config.yaml
n_layer: 13
n_head: 7
d_mlp: 896
norm: "layernorm"
rope_fraction: 1.0
qk_norm: false
beta1: 0.95
lr_head: 0.0125
final_lr_fraction: 0.05
seq_len: 512
doc_mask: false
MLP neurons of a small language model. Each row is named by its layer, matrix (up: input weights; down: output weights) and neuron, and shows model dimensions 80-175. Each number is 128 + 32 x the weight over its row's rms, rounded and kept within 0 to 255.
After each neuron's rows, "fires after" lists the tokens most often just before its 100 highest values on Wikipedia text that the model never trained on.

L3.up855 [100 123 133 177 170  88 170  75 155  77 154 122 106 154 207 175 128  80  91 138 110 137  83 119  91 151  89 139  77  91 125 148 140 106 124  91 130  96 128  23 163 141  77 116 125 118 168 173 191 117 163 155 133  88 134 180 160 110 127 121 104  73 104 128 210  81 161 135 141 145  94 155 152 121  89 100 164  76 104  97 145 103 136 141 111 127 169  99 142 123 108 144 154  74 139 131]
L3.down855 [152 159  79 126 107 194 125  97 117 184 109 170 138 130 128 103 183 206 108 106 113 189 158 109 183 151 152 134 188 147  93 172 134 134 125 139 122 133 103 161 154 159 155 108 160  77 113 144 129 126 156  86 120 187 115 164 176 148  95 106 167 149 115 165 108 158 189 122 113  99 152 165 129 134  82  89 171 119 185 100 168 148 110 138 173 148  91 205 102 139 133 125 150 114 124  87]
fires after: " ", "our", " h", "op", " out"

L3.up574 [110 140 153  96 120 118 100 135 128 106 115 141  94 157 157 158  92 122 121 169 175 102 159  99 114 146 129 164 101 137  83 150 193  95  92 105  87 157 144 172  61  99 170 166 108  74 148  93 155  43 133 151 106 112  85 182 162 110 153 139  81 115 141 107 121 210  94 137 141 122 158 125 100 174 153  60  79 176  77  88 207  51 121 112 108  97 167 127 125 102 110 154 165 131 126 171]
L3.down574 [168 149  75 161 134 121 139 170 132 113 100 110  86 128 137 143 108 112 156 117  90 118 155 164 168 142  82 152 140 114 103  64 134 171 150 136 164 123 133 101 145  63 171 139 116 104  97 187 115 100  66 151 173 177 113 166 175  41 160 177  93 115 163 133  90 132 143 147 160 167  86 168 177  94 193 124 142 147 132 178 128  97 127  76  98  99 129 123 119 107 122 150 116 104 139 127]
fires after: "al", " G", "il", " g", "g", "han"

L4.up754 [100 110 160 140  82 117 158 170  95 138 188 146 146 136 140 107  81 148  71 173 155 158 101 218 149  87 183 139  99 146 112 111 103 103 110 132 115 143 115  71 120 142  49  96 100 147 107  88 173 163 137 121 132 108 121 120 175 108  62 162  97 135 162 142 114  87  89 167 163 121 148 148  92 135 129 124 102 130  70  82 129 136 147 145 138  83 128 107 127 126 106 161 193  94 178 110]
L4.down754 [162 142 143 114 125 125 159 124 139  91 165 105 135  79  76  94 118  52 184 103 121  94 131 139 111 126  99 138 175  83 116 142 145 142 141 152 188 139 187 129  71 151 149 116 134 107 147 165 132 152 102 115 165 139 144 152  84 110  99 128 122 117 120 139 166 159 107 156 117 128  86 178 165 164 158 147 171 220 143 125  97 185 127 122 165 108 192 143 133 151 106 140 129 107  95 106]
fires after: "in", "ma", "li", "el", "il", "t"

L3.up860 [ 80 101  86 181 117 104 173 124  92 152 196  92 203  76 152 119 210  66 123 165 159 185 155 131 137 161 164 170 123 119 130 158 125 168 154 172 108 126  89 127 106 157 140 145 109 157 123 151 154 116 102 110 134 118 134 162 138 152 101 142 133 143  74 157 156  74  85 139 181 143 139 127 139 148 108 138  69 178  69 104 129 132 114 110  78 153 130  96 179 123 129 186 143 170 110 146]
L3.down860 [113 118 133 116  92  76  99 112 159 116 165 123  47 189 127 190  88 162 143 119 147 105 123 137 125  88 125 102 130 206  55 124 119 155  85 132 123 125 124 109  70 128 190 119 166 134 103 135 108 107 161 150  91 133 161 148 120 138 217 142 113 150 163  64 164 137  99 137  23 158  98 110 155 103 118 167 161 145 156 163 174  65 169 161 145 128 137 151 127 159 124  96 112 144 205  75]
fires after: "ci", " h", "H", "el", "o", "em"

L3.up862 [ 83 140 131 159  75 156 150 144 154  89 173 153 116 142 114 131 109 165 122 152 165 137 155  79 139 134 113 107 106 132 141  94  68 137 133  76  91 171 203 110 170 163 117  96 116 147 109 161 136 125 189 109 217  78 169 138 200 135 116 194 104 133  83 117 113 135 145 146 156  79 135 160 157 118 129 123 111  75 132 167 119  65 140  83 139 121 166  91 116 119 114 150 121 151 166 108]
L3.down862 [159 103 141 108  85  82  95 166  78 162  68 133  83 101 120 129 131  80 114 117 108 134  77  98  86 167 136 130 189 137 147 170 156 137 157 209 124 140 113 138 152  95 120 162 101 103 132  71 108 113 117  84 104 174  90 143 111  68 192 126 121 164 167 169 155 134 109  96  80 110 107 153 128 145 103 140 148 145 119 108 139 158 149 125 123  74 119  90 117 138 127 135 115 112 102 144]
fires after: " comp", "e", "a", " me", "re"

L3.up494 [145 138 183 171  82 129 184  95  90 121 146 105 190 126 105 127  95 161 139 101 159 137  77 123  73 105  87 135 138 117  99 130 113 122 103 156  93 152 156  97 102  95 158 144 138  93  94 100 133  72 162  66 128 100 169 130 171 147 121 120 100 108  93 225 110 172  90 214 107  68 110 124 141 173 177 140 116 134 198  90 108  99 139 149 126 123  86 127 152 127 132 128 147 122 130  91]
L3.down494 [134 118 154 180  89 185 185 157 109 176 102 133 157 126 145 126 160 108 153 109 132 162 118 116 142 165 106 137  61  99 165  65 131 196 121 115 161 122 128 171  87 107 131 103  91 152 120 104  57 180 117 132 149  86 208 104 144 131 106 137 101 135  68 148 103 147 194  87 141 128  76 116 122 107 170  82 101  94 148 158 108 157  69 139 108 212 117 135 157  88 138 135 168 144 123 167]
fires after: " E", " Me", " Christ", " met", "M", "me"

L3.up407 [172 128 189 115  87  66 102 149  65 123 139 159 128  61 160 141 118  71 173 118 135  93 140 112 114  92 152 130 109  85 113 103 106  70 155 173 145 153 158 109 111 135  56 148 159 107 123 196  81  70 150 106 121 131  95 102 152 165 105 150 127 118 125 116  84 191 121 170 179 156 132 148 177 191  92 128 128 155  68 148 168 123 137 126 137 101 100 119 174 102 111 126 128 150 116 141]
L3.down407 [101 165  88 136 182 161 152  71 201 125 181 113 138 122 112 111 126 165  64 135 120 148 143 159 184 158 149 110  65 112 132 131  91 135 123 115 153  76 163 123 152 154 139 126 163 132 116 126 135 139  55  77  86 131 175 111 125 131 201 135 108 131 151 166 176 124 148 134  77  96 169 109 126  99 130  75 173 117 149 103 107 112 149 186 127 150 120 129 106 148  89 116 169 125 111 121]
fires after: " ", "or", "re", "de", " C", "-"

L3.up362 [133 133 145 148 145 180 122  81 123 126 122 139 173 240  63  79 201  63 137 137 135 112  82 130  47 147 128 125 159 140  81  78 118 126 169 124 167 110 144 181 132 161 166 149 104 130 166 141 174 114 143 143  94 136 107 104 136 173 128 136 120 122 108 221 111  77  99 183 130 112 173 133 144 141 155  94 126 100 180 133 100  70 181 139  56 183 102  88 163 137 102 129 123 135 140 126]
L3.down362 [120 119 104 173 123 131 161 153 111  96 122 118  73 125 182  68  94 122 120 160 100 167 116  65 123 140 135  98  77 114 142 133 102 115 135 102 112 166 129 117 216 112 169 108 138 159 113 129  96  86 124 113  98 146 171 161 108 195 153 107 155 107 202 105 194 168 102 171 154 154 126 144 134  88 125 126 101 166 159 134 120 171 125 111 157 100 115 122 111  68 126  65 147 135 162 175]
fires after: " h", " De", " de", " E", " su", "e"

L3.up121 [134 190 134 104 147  74 137 152 131 107  76 103 110 147 158 126 177 169 158 134 121 124 100  77 176 136 124 154  43 125 155  78 131 176  46 160 151 133 104 168 135  62 144 109 154  90 124 133  82  74 153 132 114 145  95 130 130 177 147 111 144 125 133 130 100 152 105 139 139 172  80 116 159  99  87 127 171 151 185 152 210 121 123 133 152 148 174 125 187 134 178  60  88 148 155 157]
L3.down121 [127 124 140 100 169 150  59 135 125 171 101 178 107 134  98 100  80 123 167 155  97  89 130 156  97 121 105 154 147 120 137 112 147 115 100 105 126 181 142 127 123 140 162 114 160 100 102 169 118 158 120 149 123 104 125 165 191  75 137 168 108 132 109 122 133 153 114 167 140  38 125 115  98 172 103  75  72 114 131 147 137 231 120 159  86 104 113  85  98  87 171 144  80 156 156  85]
fires after: "s", "un", " B", " Bu"

L3.up291 [100 132 141 160 115  85 135 152 114 168 115 136 184 111 131 115 114  99 111 129 176 185  99 143 128 148 144 207 128 169 147 164 163 124 116 110  48 120 141 147 131 114 191 168  68 138  74 123 112 137 125 120  78 153 186 101 162  72 109 101 122 108 139 128 165 143 132 124 177  99  77 126  54 127 101 137 161  93 106 160 159 124 169 145 129 127 117 159  69  73 116 117 111 141 113 164]
L3.down291 [185 115 137 107 101 104 148 162 124 120 113 134  83 177 127 176 119 153  97 119 105 179 154 154 156  79 143  87 184  94 114 142 107 155 111 165 128 179 124 142 128 108 111 115 105 163 126 126 149 125  92 124 161 108 107 152 126 171 118  98 178 185 112 205 150 150  79 142 117 148 143 121 152 152 138 115  56 116 109  90  64 118  97 128 130 125 124 133 148 139 100 127 107 131 144 105]
fires after: "p", "our", "i", "pr", "ist"

L3.up857 [146 183 102 144 137  97 147 112 163 165 158 106 138  88 120 123  96  84  92  99 134 149 146 127 130 129 139 145 140  90 148 152  89 146 108 154  93 110 179 167 201 158 159 133 143 115 139 138 137 126 100 144 133 139 123 161  99  90 132 169 137 136 125 139 136 134  77 126 150 125 143 145 144 119 109 168 100 126 113 188 150 127 116  96 149 107  80 170 110 111  98  94 181  66 137 174]
L3.down857 [156 153 135 185 103 118 157 106 111 100 147 113 114 130 155  93 129  70 133 105 147 124 172 100 175 116 120 119  70 106  85 211 131 107 123 131 162 169 133 179 139 173  83 111  90 131 124 122  83  51 166 103 141 180 169 158 155 163 181 113 155 103  85 106 150 149 118 172  77 170 159 108  86 159 119 155 107 177 216 104 159 147 112 159 140 129 134 155 114 135 148  98  87 141 119 114]
fires after: "va", "bu", " Wa", "re", " W"

L4.up40 [ 76 136 126 142 129 110 148 114 116 136 127 142  99 116 118 159 149 155 145  95 112 140  75 170 151  88 125 129 129 165 117 150 158 166 130 138 121 135  83  91 139 133 161 114  98 124 168 125 101 156 147 135 121 112 101 132 180 128 153 143 136 137  95 166 142 160 121  95 105 146 186 142 161 174 151 137 180 127  88 122 104 123 149 191 102 148 213 123 114 125  75 166 132 163 129 108]
L4.down40 [173 173 115  94  75 134 125 128 121 116 134  62 173 113 159 194  77 111 110 191 138 124 112 121 115 144 136 134 124  90 168 101 120 140 131 177 143 174 127  80 102 134 112 149 118 156  85 131 126 112 161 136  88 157 136 180 118 117 113 109 118 117 155 185 136 148 105 182 119  93 135 113 102  50 150  93  78 141 127 185  93 152 105  86 163 155 104 117 144 167 165 116 156  94 126 146]
fires after: " Ho", "ho", " Po", " West", " He", " Ra"

L10.up526 [162 120  96 122 201 178 173 114 155 113 125 131 150  78  85 105 145 118 135 150 141 136 153 139 211 134 151 127 184 122 136 123 198 146 175  95  78 102 168  83 149 136 151  92 173 160 161 110 162 122 155  81 117  71  91 116 101 158 170 117 109 136 125 149 126  94  89 139 122 108 125 165  98 144 179 101 125 167 135  65  86 135  98 117 112 148 172 148 121 164  87 162 104 108 166  94]
L10.down526 [ 88 128 143 203 113  88 143 144 148 129 132 103  92  80 180 111 114 151 101 206 154  71 111 107  89 190 118 153  73  79  96 108 105 107 110 123 113 117 127 132 158 101 112 144  61  81 153 110 139  84 127 109 118 133  97 132  87 106 148 124 101 114 130 185 126 147 154 120 176 107 114 159 189 115 107 141 118 112 145 180 127 129 130 137 153 138 112 185  78 146 229 114 107  78 146 187]
fires after: " ", " 0", "0", "1"

L3.up629 [137 111 107 131 130 122 179 125  91 178  98 175 143 152 166 114 155 157  94  84  92 112 131 173 102 136 104  84  98 116 183 109 121 192 145 116 202 170 131 141 129 119 127 122 130 106 138 123  55 147 144 110 100 149 145 116 153 143 148  96 109 126 109 128 162 150  94 177 179 118 198 119 172 147 180 152 127  84 175 105 142 173 107 146 174 118 124 119 100 124 114 154  50  91 125 125]
L3.down629 [134 157 153 129 171 151 152 145 133 137 184  41 161 113 108 119 136  97 133  92 168 164 172  69 120 139 111 115 161 158  94 158 163  86 122 149 117 116 104  83  66 104 122 121 127  92  86 107 185 117  85  85 188 114 116 137 130 124 181 102 121  88 113 128 160 106  82 116 120 168 149 154 116  94  85 168 112 135 105 139 100 132 117 102 154  83 155  93  82 129 131 167 131 159 148 149]
fires after: " ", "c", " ch", " W", " b"

L3.up435 [169 171 106  62 117 134 155 114 121  99 149  95 142 136 145 121 104  77 127 124 107 176  68 109 141 111  99 122 191 152  84  79 106 183 104 119 215 109 105 142 147  54 112 176  98 153  98 159 152 193 139 133 155 160 165 134 153  94 138 125 100 151 149 152 154 135 103 110  96 154  84 119 101 162 177  91 143 122 192  80 146 118 132  82 176  78 128 133  87 105 105 136 176  72 138 130]
L3.down435 [157 157 122 173 101 190  72 143 117 117  74 203  76 151 109 164 173 134 104  92  86 138 153 139 156 141 142 141  99 122 151  95 151 138 140 124 121  65  90 131 109 173 174 113 102 146 131  80 104 152  99 147 113 130  47 136  79 139 109 174 174  99 143  97 123 132 138 149 104  85 110  95 163 173  53 129 135 146 105 161 175 120 129 135 153 170 160  85 115 110  57 129  59 181  97 154]
fires after: "mar", "ig", " Mar", "al", " part", "r"

L3.up150 [ 41 130  83 152  89 132 118 170 114 141 114 149 162 133 171 145 116 177 125  71 130 100 131  98 104 161 133 168 163  87 136  99 120 100  97  10 158 166 148 106  73 131  50 148 115 115 121 104 137 183 116  87  98 126 155 106 124  98 108 134  88 131 191 111 188 130 147 136 131  77 187 145 130 135 134 154  93 233 137 127 127 119 182 112 100 130 141 125  86 153 138 179  90 159 143 154]
L3.down150 [169 153  99 104  37 166 110 128 135 134 154 130  79 107  77  92 160  64 143  84 106  45 133 189  80 119 116 146  97 132 122 142 120 115 132  98 185  76 113 184 149  73 169  98 178 137 136 131 101 107 140 161 137 142 138 114  76 157 132 178 162 157 139 179 125  84 113 133 176 190 130 103  99 170  86 141 151 128 106 104 132 103  56  95 171 121  88 103 167 165 142 125 141  71 152 151]
fires after: "op", "act", "con", "en", "n", "em"

L3.up878 [128 135 111 118 123 107 161 123  88 105  72 121 153  85 102 137 111 132 138 147 142 151 131 133 124 172 116  97  65 158  86 128 114 173  71 126 141  55 111 148 150 138  92 150 155 107 127 139 122 106 120 120 125 122  90 140 119  71 133  95  82 105 109 156  49 114 113 157 170 110 125 156 136 114 154 146  90 135 127 140 207 139 130 154 108 156 124 147  94 109 128 174 173  93 152  77]
L3.down878 [ 99 170 147 142 133 119 153 107 116 149 123 106 112  86 119 124 147 113  76 160 166 136 153 117 159 142 169 101 144 193 127 171 161 103 197  94 186 178  77 118 170 114 118 124 136 125 149 120  94 121 121 106 128 135 137 161 129 122  86 144 104 183 117  26 108 131  71 114 132 190 146 158 100 179 138  69 114 126  79  67 102 147 124 134 109  85 124 144 102  65 143 134 148 136 129  95]
fires after: " T", " Val", "or", " D", "an", " An"

L3.up271 [131 188 177 135 117 141 124 150  63 125 105 103 111 166 102 127 127 135 102 164 166 110 129 147 163 103 147 194 114 126  97  98 107 156 105 149 154 111 112 171  92 105 143 128 131 125 109 105 130 181 151 164 118 132 139 128 122 116 133 100 122 162 109 157 119 147  97 114  93 132 133 130  79 195  69 150 138 128 129 160 160 125 111  59 183  82  81 131  86 176 173  92 107 141 117 140]
L3.down271 [133 128  49 104  63 115 115 119 126 128 134 142 142 159 143 126  98 158 120 104  96 129 138  45 107 165 139 108 172 105 151 152 183 178 113 137 166 133 156 147  72 139 160 145 127 163 111 170 152 138 113 104 151  84 166 140 136 116 174 132 183 132 125 216 117 128  98  93 139 146  99 100 159 103 110 110 126  98 135 139 128  99 174 130 101 140 127 126 151 116 134 103 107 106 133  87]
fires after: "ra", "ed", " Ca", "al", "na", "g"

L3.up814 [159 104 147 128 157 120 201 130  75 136 171 127  98 196  90 161 130 118 107 158 117  79 153 135 126 148 157 105 109 185 121  79 152 157 131 112 103 142 185 160 137 110  91 148  94 108 123 139 122  86  97 105 168 151 114 147 140 138 165  28  57 118 168 101 101 136 112  98 136 162  86  83  79  95 115  84 100 117  70 127 136  81 121 108 179  97 113 100  39 111 172 123 136  94 188 147]
L3.down814 [118 139  86 163 150 154 174 125 137 169 168 135 101 136 143  97 118 166 100 193 156 135  72 140 148 178 119  91 136  89  67 228 143 102 131 139 152 146 118  76  81 164 191 154 113 114  94 141 129 101 175 102 147 179 112 132 201 174  79 172 122  95 100 189  87  67 145 132  86  87 142 133  80 147 170 119 111 120 122 156  98 131 119 144  91 125 124 148 163 150  83 120 147 126  52 141]
fires after: "s", "la", " Li", " ex", "li", " Car"

L8.up243 [162  84 130 112 171 145 129 157 192 100  96 125 155 110 162 189  83 166 161 118 178 120 132  97 152 114 134 121  96 158 135 146 115 109 113 174 168 141  57 129 131  87  94  95 140 137 151 157 189  73  64 109 113 162 130 116 103 142 165 101 114 180 156 102  92 175  93 153 181 132 162 167 161 176 112 127 205 159 122  72 111 138 128  93 133 121  99 179  61  84  79 191 187 148 109 142]
L8.down243 [ 96  95  84 146 134 151 205 126 117 114  65 173 161 110 176  85 130 131  75 133 137 109  97 111 175 127  75 103 148 178 116 108  79 161 116 129 107 162 182  87 183 157 148 219 125 180  93 169  87 161 184 129 127 132 133 116 138 170  96 155 100  94 126  42 136 150  40 112 172 164 107 125 166 128 150 123 110 175 119 146 111 171 138  81 119 114 141 146 148 165 159 139 139  99 116 133]
fires after: ",", "in", " the", " in"

L3.up59 [203 112  71 123 168 105 106 132  96 117 136  73 122 124 107 102 112 141 105 143 168 180 109 110 166 148  84 139 152 113 144 148 186 151 145 122  97  65 163  93 166 155 161 135 148 137 131  97 152 117 145 139 174 182 128 129 105  73 120 108 127 173 117  99 177  93 150 171 133  47 116 122 193 160 149 113 117 146 111 112 149 182 111  71 141  81 143 123 129 112 146  97 177 151 130 133]
L3.down59 [115 110 115 152  60 193 177 146 147  94  96 204 158 113 130 149  87 109  82 122 187 146 174 120  66 122 122 144 103  88 114 127 101 108 124  72 139 160  98 126 119 122 123 105 143  98 146 154 109 107 139 155  70 108 163 127  57 162 203 165 198 150 115 154  84 158  85  59  94 198 134 128 103 101 128 104 149 138 143 121  72 107 121 167 126  80 110 114 133  80 130 192 120 131 113 137]
fires after: "gre", "par", "po", "go", " po", "d"

L3.up558 [111 138 115 140  63  97 135 114 146 168 143  89  58 112 137 142  41 120 136 106 111 139 123 101 133  83 113 148 132 139 122 137 133 104  93  86  66 163 131 130 141 116 129 160 202 139 162 171 106 117 149 149 133  87 128  97  99  96 142 134 122 167 123 173 129  93  81 190 131 175  88 150 170 118 123 110 105 156 107  92 172 125 152 116 130  95 149  88 143 105  89 163 163  99 111 190]
L3.down558 [143 139 140  90 152  95 121 146 149 143 117  87  79 116 105 136 115  89 148  78 143 147 106 108 136 121 142 132 116 166 124 176 123 129 161 157 147  76  75 106 109  96 151 109 180 161 173 116  47 114 145 162 129 146 152 155 119 171 132 151 110 164 153 123  59 168 131 137 164 108 180 109 128 125 136 116 168 135 102 206 112 194  83 101 115 132 118 157 184 151 154 151 162 150 138 180]
fires after: "re", "p", " f", " T", "g", " Al"

L3.up416 [106 171  49 110 103 138 146 126  95 117 148 179 112 174 152 131  99 100 154  98 142 152 151  73 159 110 166 183 108 177 119 103 121 154 121 135 138 108 120 121 137 153  92 166  87 131 165 138  77 116 181 153 121 118 148 177 114 180 127  57 116 129 116  47 148 115  73 116 118  90 121 134 121  92 138 136  82 126 165 158 168 164 144 122 140 150  95 144 111 128 135 127 111 110 113 141]
L3.down416 [163  93 107 177 107 152 118  49 150 122  42 115 108 142  66 112 107 103  97 140 144 175  94 153 108 200 114  77 117 108  87 106 208 126 101  84 190 164 130 157 106 113 183 145  90 106 142 113 161 116 112 107 157  90 127 116 161 141 166 168 161 189 119 135 149 171 122 183  92 157  98 117 122 103 124 182 151 121 105 124 176 149 153  83 163 183 103 140 127 139 128 109  97 135 102 167]
fires after: "la", " M", " Ja", " h", "ed"

L3.up527 [128 126 145 158 137 160 153  97 146 150 143 149  78 118 121 165 141 128  99  81  87 112 167 111 116 151  97 128 101 132 180 104 186  90 142 163 184  68 143 104 113 144 112 140 146 100 150 155 120 109  92 159 128 102 183 129  76 123 133 104 134  96 163  78 100 131  50 106 184 119  85 120 164 111  74 111 104  60 107 151 115 138 103  93 124 150 105 109  97  58 139 133 123 121 103 146]
L3.down527 [123 152 156  90 137  93 114 186 128  86 152 113 104 120 107  97  63  78 153 130 158 110 168 179 126  98 145 139 115 178  29  89 145 195 165  79 155 132 156 187 159 104 142 114 126 161 161 160 130 143  87 117 101 163 125 166 146 127 157 148 101 147 114 138 141 137 150 147  32 126 143 184  97 107 126 125 137 152 156 136 151 158 177 159  76 143 144 188 140 170 126 115 127 119 105 126]
fires after: "s", "es", "st", "ri", " T", "is"